config.toml
n_layer = 17
d_model = 256
n_head = 8
n_kv_head = 8
head_dim = 32
d_mlp = 1024
vocab_size = 1024
activation = "swiglu"
norm = "rmsnorm"
norm_place = "pre"
norm_eps = 1e-05
positions = "rope"
rope_base = 1000000.0
rope_fraction = 1.0
qk_norm = false
attn_scale = 0.177
bias = "none"
tie_embeddings = false
parallel_block = true
init = "normal"
init_std_qkv = 0.0248
init_std_o = 0.0
init_std_up = 0.0248
init_std_down = 0.0
optimizer = "adam_variant"
lr = 0.00125
beta1 = 0.9
weight_decay = 0.078
lr_head = 0.0115
grad_clip = 1.0
warmup_steps = 591
schedule = "cos"
final_lr_fraction = 0.1
batch_tokens = 65536
seq_len = 512
doc_mask = false
train_tokens = 608800000
steps = 9290
dataset = "wikipedia_en"
MLP neurons of a small language model. Each row is named by its layer, matrix (gate and up: input weights) and neuron, and shows model dimensions 16-111. Each number is 500 + 50 x the weight over its row's rms, rounded and kept within 0 to 999. Numbers have three digits each. A neuron's up and down rows have the sign that makes its largest values positive.
A block is one neuron, or neurons of one layer that tend to fire together. After each block is what it responds to, as a language model described it from the Wikipedia text at the highest values.

L2.gate316:437496508406460365519486490474439459574477550480516419485576470460554516470452542580544420524545541545478534538520460441449470487474466484355466506519501560567544473539494603433412417502576440453528525504553445491452513438412611574518472504490504500439541422577513477403608502495476498444
L2.up316:452499520432489404498455540469446452525508537497434371511541450515528554479514598586428449444592542543533416544450443501501474484536464522442443424603502489487551449581466569442455435549551475478531512566532383463465544508434513534539514485372498500501441432519511492481533429430473570400
L2.gate347:495442457536390435540503522512367478449503575526460447537567477466602436425518531503553488499498494562576421587598470550536618580584467539504502517538426500478472527439535572544510487537544445366550494555472442545448465467494486628527437456482489512396446500598529501475500475502481508476
L2.up347:552462478467469479585515496525569489463406443455429431507534481454513456508519454484474499617473451498567552478557439481549428426534491442422427498556445458561343527476448530453526473440511500520422502500446476433476476384466494531481542497377456474536466504587470555461489434390457502474
L2.gate380:419501541546471464469509518514599578398621546557559591497524488561464542444423539392580551476486589456516531541523513578490513452506522458607514561420485463514494435467469431484410363463428474498498424512490561528541399503522511521445458514630542543541520521440441483503495571580437444494
L2.up380:512505494566521510482601488548463559436438506570465465586503524490416482465439470479501473472413401437546460547592648570571503466408570415523587534510596394485571622392557415496544544512445489464470562477466491557523482445575486427561522402478560470556483493531572520424496477483445506562
L2.gate538:488481451426501466497515432441481519574457566518468460637538434595551451453466490560553457481527553519450546448528505571530468508510479565494498450437487539483501447505553450529418519440469456486488468553458407618504480391438548539497483415551473460525488461567398509492410477518544458498
L2.up538:383398434470554425520506459431447497521510575532501355497505419561483486549494434506543436549561496527487523471459480470441487534540508514597494403467433498503475390465430533458567580439557499501547478554494425459537458495473528509548519511611557508520577508388542485430511568593564581464
L2.gate571:546508550455357430495364499490493498517547515492457457536523510470626574494502411526484445422510450540420588541450513407436516575543467572434494467512483491507501494518571517488530506533543545575542511443504494534528445440484488540431459518477530506497444476522441488496569517489407558470
L2.up571:450523413440500545579516480421516482517474480529473422469464478491521487518423537447497533469583499550403471476534447533478396459556440509529537482458461405541484426513394475524414486371490411416540519482489477551509531407620484579498503429506378498442464467514444475527447504503471574421
L2.gate596:524513536492549527534557573420468470479536641531510461520553535474428475498533468542409536468570609547510515577542484479434498425511478511500466427556574426532584439483547541404462488501464525486514494485421398517560450537603549506503520521469409434443527556581570446395530406492449582538
L2.up596:418562576435387537520459551555479565510519550526432521536536556495483562428460459473470447452520524499498481569483476363466438450492522565453563542530559488537583472544492434533484503570530636500440525481462537588543418470504595585410467483514512548488423516486499484410589515510465543616
L2.gate782:482507509415456474468424488457521406469560485491476432572486496485524510568546557479564531499512461620520410485540452504443465425606538520477465497574438466516446487511415482530467597499455472519499442493474530547501494477510533462552535483427494473431467512563416506527554529443531465467
L2.up782:545434377401475512453474492467509508553490477558442480601514509453582454475526554469547404398502420571483461462488514563463493458580472538510485476549491454619511410521415501476511509474509502451550522456578452560487556457541517446520532497488470545484519457471431486534533502504466466466
L2.gate950:442495432394380489521503532539479531566455441543466486491526543498517486600509533459548484520551499560519555416573501464467380524574536507515501564484468545526362505452610439622543471461520504453497619451488455409512431344449542473421515458450531506426429392540510469489587475511422479441
L2.up950:431514526414470379563456505419502487517506508547482417544545480584524497605467497500463478485432471510428458492454526452469457540574450474440523557540404541507491509435519461483461473483558512405554611509495489449541455431497556489470478498504534509366519456492425564620512441538488508408
Responds to: Line break before list items. Line-break tokens ending one line of a structured list or infobox, where the next line starts with a dash or table pipe, e.g. Born:, Died:, Capacity:.

L2.gate15:563457419547455445525512534509564534516543581451487514509599457585400503466509512493433418363431504553379460575453533474475498476543514516459455441524521530493534449489533499590498498541509470481484466416433466489621494415455463572471479587475515464489434520488543506411494461496585471546
L2.up15:450529549452414509532443486536455544477450462502409384558574409528508532426444461474527512468453494459453478556473495456520513448554482443506612568486528439473538489463538504500556511425490484555406463483447528397521490578631441597527427532475619534385419460558498498456435514435484492503
L2.gate30:501465391392456527450537616508504547447491527499468489479480546440509583528485525488603523447516499502506543594449562457564588501525470450477524561513598520518399536489449524565518555471470500508475559528563532520606512476569565461362529463452627513542437429408454511535458501467499500510
L2.up30:543541431464439517539564481514426540475414559521429496454416434512527635518401493401511455422505421503499490517588611484496503513591507478493422503557496526507514540508500461564476552538554501492483467498528531563500539410494498506432500505472457485501480483452387528496530504586375440506
L2.gate216:553526436398416489462512446437534583551431528500531567568462504495512499474448554459568419527452567471475554592544520501481455461461542468463448598504547468469486518526471585516568531521545512417490502460478506542494541452553472433494435445438533467491525438515431530440583471493516594472
L2.up216:530537511486447494504505563545613517526499579483526474486474445468516482455383508426568520476467578595588494548454469436532463502480454560567595444502394599449428527502458566531500589496429428492469534457522552498421571447506481445476469498478547521446469492552524560528571528438520472544
L2.gate233:507531522565498487480477460444469523512441567596493528575460488468483524450409543510511512477593597406500525534521518527524537418597533498585437522559498526537457491413485431546317456472380457507386534529484513502533482492462519432441440507550578512558459502524491435479538487411469514500
L2.up233:509436485505531469536547585597473546436486517549554482554462484583522645476482496442520429488438551555462477562495492496544460428453498419505627491466476587441534531483512524472500502557469443399367564530405507575499553490547523380483523558537596511504552517541478419497442456582515472538
L2.gate553:514397467567454496526513549404519523486408469479479503555419554441469425466555424561553494473461465465525474564521570573551518488521421522533507453509568479537579531520414452427551488537478470607479560424421560495532541502469431461458464514441543449482461475487498502522556519415544497510
L2.up553:506504494479484522539530499570487481605589451367494541552440435449531498516448494498535561518553535545588539548545508475506527526390563475369428519500482566585455541482523443569475473568458514453457468409524489417503483529470515492548500459450540475487523454446542537518492417646473519483
L2.gate740:526529496461438519468546545510496551468551547533474562551516540482498569435441513524554508589578536550468561591504500487444428445620602466507402523531519513516537448505508561539504518465447454529439441418432522492588488477516530485435440505454504528518469446568601400399511439512527443565
L2.up740:522526523424431521474539564543553559456531514554461561509556573502503562481453473523592477587538464524451514574460529487463375479533609492471469516500500574551515489494479505516527511437452444567461415411467525558570465464468526420419463541459537532481463425508550437385515424467468476578
L2.gate741:560568362492472568487555533508459519470438489489477577503465578411428519447441552519582506490403410443448481474626530488482519544500554524437521506509393564464424555497497483450350453575505487490561546480506598519504540540507518490520491453453551501545521415566468537439506536543480408450
L2.up741:447532502440479529365457509475474472433571473513529581531536551566536552506398545471540437512513527646544582511531500369511501535498473493461523464510442491521510448526484412552378502495461490487471479539595542453579485407509525498457501476588517523442446484487435531551477520502504494519
L2.gate785:483481559460476518531512484526511462505475540570551403543582424566553416450511475517430477565670593464540490441532447418483515544442477553435544513538448533441523456486530529467525533480542565442534450486521445451546387586511495559534421496519507541469512545557491484509501475435453606501
L2.up785:462452424422481594447490503435423449456576550501533454508520503528428433481549486540512455499540550476450585474556587558523508487501468517511529509437462544434482489459577525453612454552489570533455393521563438440536560504453514489389497416545469487543513525549480427565484525534528547457
Responds to: US and national name pieces. Mainly "US" as a country or league prefix (USA, USL, US Post Office), plus United, States, American, Aust-ralian and mid-word "ric" pieces (Cricket, Electric).

L2.gate160:517477514542557505527505424461389492506462566480534443476587523492463553480567513492520402444395494494561540525471485494481362460527475503485552448462468490426464480508513470534462432453451521418391452389514486567502487541476450567502550514518545511454398547488551499551542438514530469487
L2.up160:651479505472427518547519470495375489463428532521605456476511485462510531496553505512546481519462488481519530554466554515490475543541466502522453471502481630472476517507616507555648566544481556426498457401431470447539490521532416479524533527461553509557464503497505495408558442452441524510
L2.gate266:477526505500414569492398534492506564532578523515434465497521495532532466509542440425475533486669441526450540510438496426476536527551429488475420554486446461541446431461560495548586444450437499467529434520511537462439418441531494507440537523576533494484474443550513492471461495485536430481
L2.up266:525495412390351506494450585484479505530431474539508550518515478435516453442529551535507453435540594587447526567533640532498484560535552435526516493572459462501472476526519449541498526559496523402460475479505537569477412427613463386483511484521428435469530536535461409536537495533498485477
L2.gate287:526475487547486542499482499544493450594488572573528429586509478477547578518534491533475423491636534565484539536517462404437508470441442570470513507448566495503527468500482544453500449495485508468442621456544440444459518555526515508482478491480562523506442516564527425464634528426516566554
L2.up287:489496432583436552522541513420492494578462508592504410538514513455509550592422463494585470524538512433488618440510511526495585562376489504573548561447541483501492532406527488475570534453455570480531525458473579496489428543611472489462461465516510509605482487503460496504487531473523435528
L2.gate389:542514574469489606491446503476443446517481475471567490478615469545509561559508450487534520488517433521512575506455453501347556469480432523547495481555452484499457407476603533514449476513502532480403403421464526461508493488513446539512501481527525524537509502484502529489540411508458490468
L2.up389:492576535497541568518486548460431506529477501450570494465558452471559496504499521501510490522428376533534538511418509493395499523474479563502495452539469559546431447522573533455500490548494571497456338469473560478572525522509483555473507479558538510585524467492498429451590433555488479517
L2.gate415:520437530490495515460559416398487584430503610452574417462558444525513470508477527462411470383516458547553528480417476519349487479462449600511499435489447548451407530507490579416564485493461524500548468489537405451530545539440511579479513491524465541542482599468509457513541514503442518538
L2.up415:425525522456511568556559446467495547516531598475525482531642467491455511532483546510523423401509510495517535503505576481416486510557496539543479487569550501457446446459551533404503466465501493599560423359500536494522464419531496600457481479445561495506440512429520381509521446478482487488
L2.gate560:496377370492566498531566368481489523538423510510533510572495458489446524520554500456453522485560495550477552474562530504466529508487518508484565551478456404506477491540514511497476466490482544533523459456511531526528465468620480557580563461508415502492480549533495520415463519466505523439
L2.up560:561553479423399468571445458503474490518460510473523475588414548464513468579445541522611487480494531538425454557663501409403478528514508503505487520506440573506467452477488476541479518521449483513518509556428473551556499543562525434432544511506509513507476533502490470567548530481478445452
L2.gate986:509509466565465606498496514492566449571505543493445480571403402457469440496376479511572550559540497466509515470495539469573469457533472512472539542439482449519395493525480514436493540511426497492465487498613483485547411572532439479502500425498481543549505482560585508473517516395505530536
L2.up986:510597529543423586466504528486514583538497570574451530559452521462486402484439483498616550504565541479486613461499508485528464448501451480501466519455436451537406511530489515454492546521452548589465531464513504554538480582504460495473498499470538518517421445492570523482496561405456527494
L2.gate1008:521599527521510493446509368414475472506562604476549473409542482655478510568527445447446461489477517525454523550454489426454491538439422563438483456482544581552519481444446545494537457507470550596574488458531463513502520444501492631447559426603479511496476473407588603452563497520521556537
L2.up1008:549516566557412460507497481498555564498405545478480459548630598566533581497448493463500489430443455477520476518529440424473502528551465525468394557488599499509495455462489557515641449535509504475459576571485487533454522522561510541454473474470530578464557478466498606465457497585440516508
Responds to: Mid-word "av"/"ac" pieces. Word-internal fragments like av, ac, aw after an opening consonant, mostly in personal names: D-av-id, P-av-el, J-ac-ob, adj-ac-ent.

L8.gate639:489537524510427496520440623481484467438486409406497453577534492546451465485477430577457535470448488497408515398480441572542500543467514536505541650512437490484530457462446560542473439513547486495516491440552450480512511475438484527499495556541412546519505484480511505544496508489521441581
L8.up639:495509489463502439408570503528567524485498492616495495531553505424499469485482472463518537508534532492493509522501504443532445584501502545496515439531590562462485480518472575468520596443503524458447493507461464448487549538517542511461414475600546555494489476492467463408547510502531413449
Responds to: Infobox section line breaks. Mainly the line break after an infobox section heading (Map, International career, Production) just before a "- field" entry; weaker on word-piece continuations like m-ost, m-aj.

L4.gate72:536574524483460546537424556401452422584461546518478492549455436493524428457541531405424476476458458570509514556523469529487537549493480555531430522530496514466623425440609451454561446470496492382511475499538469558435475529506505503540585515522419482524563528565488483565503485582435553482
L4.up72:532549514585508487461487520447512553532522445561534450539315538521475460489519531434498368519485487525484533607477443459384494552485530454421531581490466549432499530532477464643433542438503525427468436436547557496535467480513485534510558534559462588465474430450472483484517513568499543567
L4.gate181:477429432495516460501461507560530585481471504468442490460602569475575560529365430432499510550528531439413474479554480495545493550446474498495385462526482489553464544461463537501437508475509465559573493573563579561458532477464544520438438490504548505493528532511542557495507571461537418489
L4.up181:517468467506465506519523535548452515522481401416451496350540546500481539600431390516517528444476597458472495411462462481526424492442439549489404425570466529601504461466569503554493401486573470490535586482575495586519558569605547556449504525459360509441471547418454507555499569458469423491
L4.gate206:509458455325518485441453505536460530511578507496468556490494538499461477500425533467536519502424559418482519470485565473407506557513476416515477522592475548540416476555515580493530545478548515533416517478482506472443498371457586597549581550493444444385479541479545504521503473556519435481
L4.up206:519475452377501531437502504527444514526472512537479542479473537528500516476437548422570555508410572427460471468465533545448508546487476448437510560586453514530524516549460567461495500501516488539452480471494442436462486387380578545575557574471470459437454565443528538430521516536488440477
L4.gate424:472498500480531486477544500512594512480467408457458497502481530528482589521485536533600520548455594435398482427528467516521446480516543509434556511468435468583492546531474467465450481494465532574504566430457525485475511510532397531453610487475504473542578496483474459504467605514491465510
L4.up424:447467545470548546465544507502505547370541492491477511493560508452418615528567406533611558460442510469509494497449512440569503449502428549470496487494489505553490432449512505541401547462490454554530576498471545479552586473548546510524489473500575644510551451536433482532566605570512408557
L4.gate869:480411424480518541498500501613528547547509443483507441397484464475529472471487490553510446503511579456542483509467569604499455472590628549564421531522500570464463515411593426477426563527421552519465478494523472516496547448516488533507559508551411564607541501430483492513450503530518499341
L4.up869:465501605473509446546501509478600529528374441542446465487474444458593484606577508511580530507476481524507459533563504556509508492427491448472524532466515513450542554511438464562626478514522492604459576477523464530456450444414396525475474414438451436448479492496497520526517552447478472477
L4.gate924:491404508483519510526483458502490458445571552440513531466487436528596489443462538502441523499553491485396513490511505459511523505543462406462502348472528441540451507475430568465451452614456482547514538518476509562452552549484405532567489494485542519506541399456519522506497498408570536458
L4.up924:478395470498565535415444392578514532502534455408395540511494487424414516523525482496536532433527442500469554487441465556454427379475529480540491564508445535444436547447486417529480532540462503589518575496525552437429481475496503520506602459544452485463460550383558498422464543464537496535
L4.gate939:426446525462502490450475456567526517491611491494571523472560494372534550466439482485627592465502507495424508429456475390498463445537475563532432607537474391482402514466480547486445577462626518580530479482493543454443460478440535491505462462497496558470419461492490528499548471484533490475
L4.up939:467439455507536458496500506493493539480481473490516574439530549475619508458553542522574530453441576563424488561483535490560474479385432499429492538322487474407496545415439444529540536515547414537551529451496514528542465555540556510456413495610493536479492531444581547513495601552548524541
L4.gate958:508535476462503461462464492455502430527561494541481549507508561476566497491415437404524509452481556494431540495447558469469464575506539495542480570400546592443522585560435474555480527472601511552492503518532509482502526510466534522419526423545537497484405442426534469392494558407507449482
L4.up958:517393567470525425382397455486588476515531472498490540466566529466452528481465554501523592518549514445512483387454478549428436496468431503508511569500480502396471475511490561548422579471483492523582454539569556485477447483433594539505519595549570413487511514517532502408589505474479391363
Responds to: List-structure line breaks. Line breaks ending a short heading in infobox-style lists or tables (e.g. Geology, Youth career, Runways) just before a dash or pipe item; also "0" after "20" in years and table column pipes.

L4.gate360:561527520452561496454493557486519495497459529490477540584548491491513460571472541385557403432551561472494543589466419522519567526533495420485455575545553514486569490480482403470473494593499522490536421470505442534517533521495448507556476593432541496536529455442482549606548411459541556450
L4.up360:519553504493533438451459519456524483585547510444530577537573496467480548506449551479478422409550503445448511590492456521454525499569531415445443536496535544472527497531557383416527510537426539434639454483449429517488515526424435508582550521502513511534490383488526545611438415533530537465
L4.gate366:496556431573491447562514555423551493498549481489565453529579461452491457506561538489524476473479570618415495445381471484531463500441454498509541476589549562571581546498511554465488444543488515521489531487527415502521496556401549487551486529504528527457530506546583400501554491470452516497
L4.up366:525488513506488456622432561460488489521626446502472486489500546429459545535544539515554463455549554538442509437400440438472503503484477580571484545620465535578417511484530540485484564505542449529591538441444437488495437542407612590507496536575515496456570488550548421532515446500510489440
L4.gate397:447451447491529406459507511587570474569535443521499521513498517567479472468461488419453512410551446381408541442503560498488504573527509523577533553439552516506443456463479471508513548486477609440416402525508504529526494434470514548471451476509439472402501503504442463646555459394560501364
L4.up397:407473447550437416519461486564653458525573584508496447569531542519496434497469477508469454499493504399509493513516590520501538524550467432541596507394488459510475439484557431568424545546437560423444396552590477483533517525515422449545508527475426471546547477446479439528508496439459487486
L4.gate448:438545656508563527485500511490509513512551349452502582432418495437457557483526462552450494453469553518414473440472461475495465432496468511445608410579478516504550483538460540465472511528533485458487515396414508493523493621436519517527494530364512492489527514494489567509532509434503439553
L4.up448:515473592503470466524520453540521485476459432481423533478474521468562525506601502501539540525470425416531443475454492473501482526517414522365582432456546360518575532538528605455513464509539459527514516391462484517544545538514420510468391490501511497421496461502503476463602537438548473567
L4.gate638:571496541519527535496472443440447461522558545473550591510511601491539507416480472471500528566521536502463533612470558508449534567476434492500479431517594522503533492497470500514490506499496432495403512527463524566581536500497417439501457481464509501416431438525532525503401506436500568577
L4.up638:547547425522396484490532529533507420433468544488460521556424486450482549424438422462564467456493409492419532544467602469455461522466559529508418532532553520579530490476390493556481473498456454457377502492512424513484536409490489492497491421431517464451387512491499466424471495502495526511
L4.gate762:473517519582505548374531492483491519400455544444519537568526533485442572513481507437496528351405605511496488611487453509508450410499471382569531514403493473449492442512517420517505546490467507493498458450559501499514512500533417480535357558560527506544471418425398527485525532576494537415
L4.up762:568513603517494403367443601541461537487562599533530524492522467616446575470460447547460432428487485481488555593606552434476460475496532544501561571484531463454429477463495485513484543466490521528533459502537587536568541490470534543433370471414508540481431562538490520562520515601528536552
L4.gate768:610506523461509526450494417511500512462485452419487463382478523425456506561355531487504510573544493592471454455495434417399522460512581533508506565528500483498425474566454499454513578505483524483462546481520583460522544519400524505497463481519462458414568552445520515547590480518519532580
L4.up768:521467477495410487493481412559518572500465592422607460458565504517535418509510504382506429548562470532521426496385509507468464547558593493450522486530536565446546484532500589579483501591553457458564481444526495444492492551406466489426485557589442534485540547442474558471506450468429475441
L4.gate796:527515475495461487533400543599483524494566512473490510533481519479484521467443501455491476560504508503456527531619460515450526491527521517379487496457526525505468492435519524637571568532508549488540474485510548520528451472445540507471520423462595611362491473484525559466487411463492546537
L4.up796:550441504513471519498517490502471497563532351510444561564511557448555458643582505580480443459442475505487454488443427490506488343416542455472455522438506429444528505491463525464462461542500534439491465521486474516452468532515567418560536572519602408472467482524528522513501445531476331466
Responds to: Closing brackets and heading markers. Tokens that end a span: closing == or === of section headings, closing parentheses, and % after numbers, e.g. "===Population===", "(2022)", "0.18%".

L8.gate889:473527554435486472521455560521420457463484499526555516545489531527475482466464524477481536488527494449441551486548580425482544511449449466460494503521517434441477476543555521511582440549499397623482463420492516634529488449535597525513439444483446495438440503500486466465528403442395497449
L8.up889:564465503495472398402605457486518563557506449556413529464552471538412538538514589413521455425526492471569498586491465546549476481484474558396575490526463569490427569434465486495458429476476472532509551529469540510482495578527504522438519491507623553548518457519462476504465500537470448484
Responds to: Closing parenthesis, short asides. Closing parentheses ending brief asides in results tables and infobox lists, like country codes (BLR), ages (aged 73), translations, abbreviations (LC); also infobox line breaks and mid-word pieces (h-ide, F-oot-ball).

L4.gate91:468406509507477481392446450468565438484531530503472434492409508534501406592544511489462537373496508508437480465495505520415519482422427565511546494462509504458389438600409429510475516533497545509544479463487490506457542564517519579468515583536411512475531456491527597549425483524553438529
L4.up91:393503501472451526465544513389548467465463552497456408574488435545462495546461494416499476413454581517468450504481498580541535442400468521475481539444452488425529485506400475500440534536484526571516506501517492494511540494479523449536448471456508513450538483474430552494444523525490451503
L4.gate98:472475484525456466489461559468510460617429634462420536470519436475460533536477399497494396508485458543479454503505551482457479592552461470522550425500480467539535433549508469426536447559461510466488487505541489605473465496582500515473500500460409448533536512455528443505462518454480606561
L4.up98:512528489591502511577542513443464520514488473501583472593496495492546420385546597488464507494530429513542506516475410542456596521520467420565504422448455445482598547496419557439458457575430495429535481552428487524477607556483407469547469548493545487575568506556580610507406404478452551531
L4.gate154:436565478595578503429483441528494390508571533452551517518515452430468554533627564583522546554621438483516462521448497457478489578517461487521574463419502487573445492551534493445492481407506463445478466493459513573508397486460522528469547485445458463635506550573548392550545453483512475474
L4.up154:512577476555521571558528460523481463518495467512496497539516380459523609496550583505458503593503510499527441563492494521531544548478521480543526445494454552538524525544526495466488478515451469432588558486492485568485446529486408458535604418486491491584567549487542480485460533443470542545
L4.gate274:473484569493498517537418478414469537538502570578466516488514490411517496508471562543468539450480485519523484572493438415460531594560502558489474477597540433500554539536456541505501461566434478400488499609498541488507492550550504403524526535472575495477580491610544406468639501513463471557
L4.up274:481502454501538420530512485526428555537529459540544564478537478515497501567472571460569556531561453484560436531516497536446552518576417409529489535531429432473529540393471511539444516538524463552415545594460484525397436444469416478374548425544492508592521547503498518418470394476485445533
L4.gate414:553517480593532499505473503551515400513483471453488508422521528650527520529546560526510438523568482479486504538523445432486582541493501458563534503500568457448434488541552409420505492546438444519490422493548488407447557547533516544486579492540438529555511465556452534496448523407419471506
L4.up414:568553554591555485429436471525516480435493546414530599393503568592497543500518588486538465499480495583520478555479390461565576512524466457554515459520532487446521507563511457446458406557462481552479438493579486421519559565541516513482534541514472489591524471534466552452515520461432464496
L4.gate812:507552481491430546542427502479500523475538611545549415448608404549438546520492407463479503472515438534458509517528548474488439496542512568493544520573477556594464481559598472515533441488509538523457486570495541554557420444514587548381592506500534564514469497450531469493511539447500553497
L4.up812:527457549637540479555488522475426506529479502485598444478466420575520622546506541459529458498445396546522486544561578513530514527444473520484504453501561576467483477519547508401516497513490477555529494488436602481556501474626479485392536527497565515463498534497564536452482503501507526522
L4.gate825:509540530518484515444484406556471528508479512468496475457517509392475537419550468460588503483480515488422460503541530438487478565511552610515512568417453469503381588471475476493535541489508489412588456406529442503534453482457616590489577517585530483550528534456440560577612534446464499484
L4.up825:489494539529485531511518448509576514558610513446478497549574524516473548505391555408529498484525524547506540437502519451523488462570553546463482501586515486497460614506532462546453446406562513419457464485496478476527428507496600638558590529592589493507468491414443431576600545458517470567
L4.gate874:452484591514441431554455443566515550456490371494548456512526516420514565478437455527552578429458461478423574404480431552531374492522552469631462491531422465506512472394497444546452498568580429451504551519545569503470492499574483536544529439517517470547530544561419524549531485518560544456
L4.up874:425463453461515560538492494491434471553482494466556472456569515458456408510484525588462536552584446484539472444496566545510477438450509451585399534474502525453401499479633467466495532446505593510453449516554441494390480452401581438520478536560567415502471536546475535512495373522527534521
Responds to: Sentence-ending punctuation. Periods, semicolons and closing ").", ending a full sentence of prose, plus the mid-word piece "av" as in leaves, Heaven, Savić.

L8.gate817:514552516572514480567491503430436505468509507440448435483570405589450525506444599458512454560570502541490503474559411511400568546534637444537440496448448442552481448426581562507497525428574603486521589519479510512454520528444516475455511531537506495536375442539455541525551438431420507546
L8.up817:573500454552512490495590468459495510498490531476450467514459565540501533480518598532454470518487493496457581438542475449493501565550491410479424486526356584513484438485430506476574421500543485536445472571541546536509532489516400535474412430440432457497580545449498567445512514501520490575
Responds to: Mid-word syllable fragments. Short subword pieces inside a longer word, mostly "av" (David, Javier, favorite, favelas) and also "an" (Japan, Mayan), "ur" (figurine), "b" (bomb).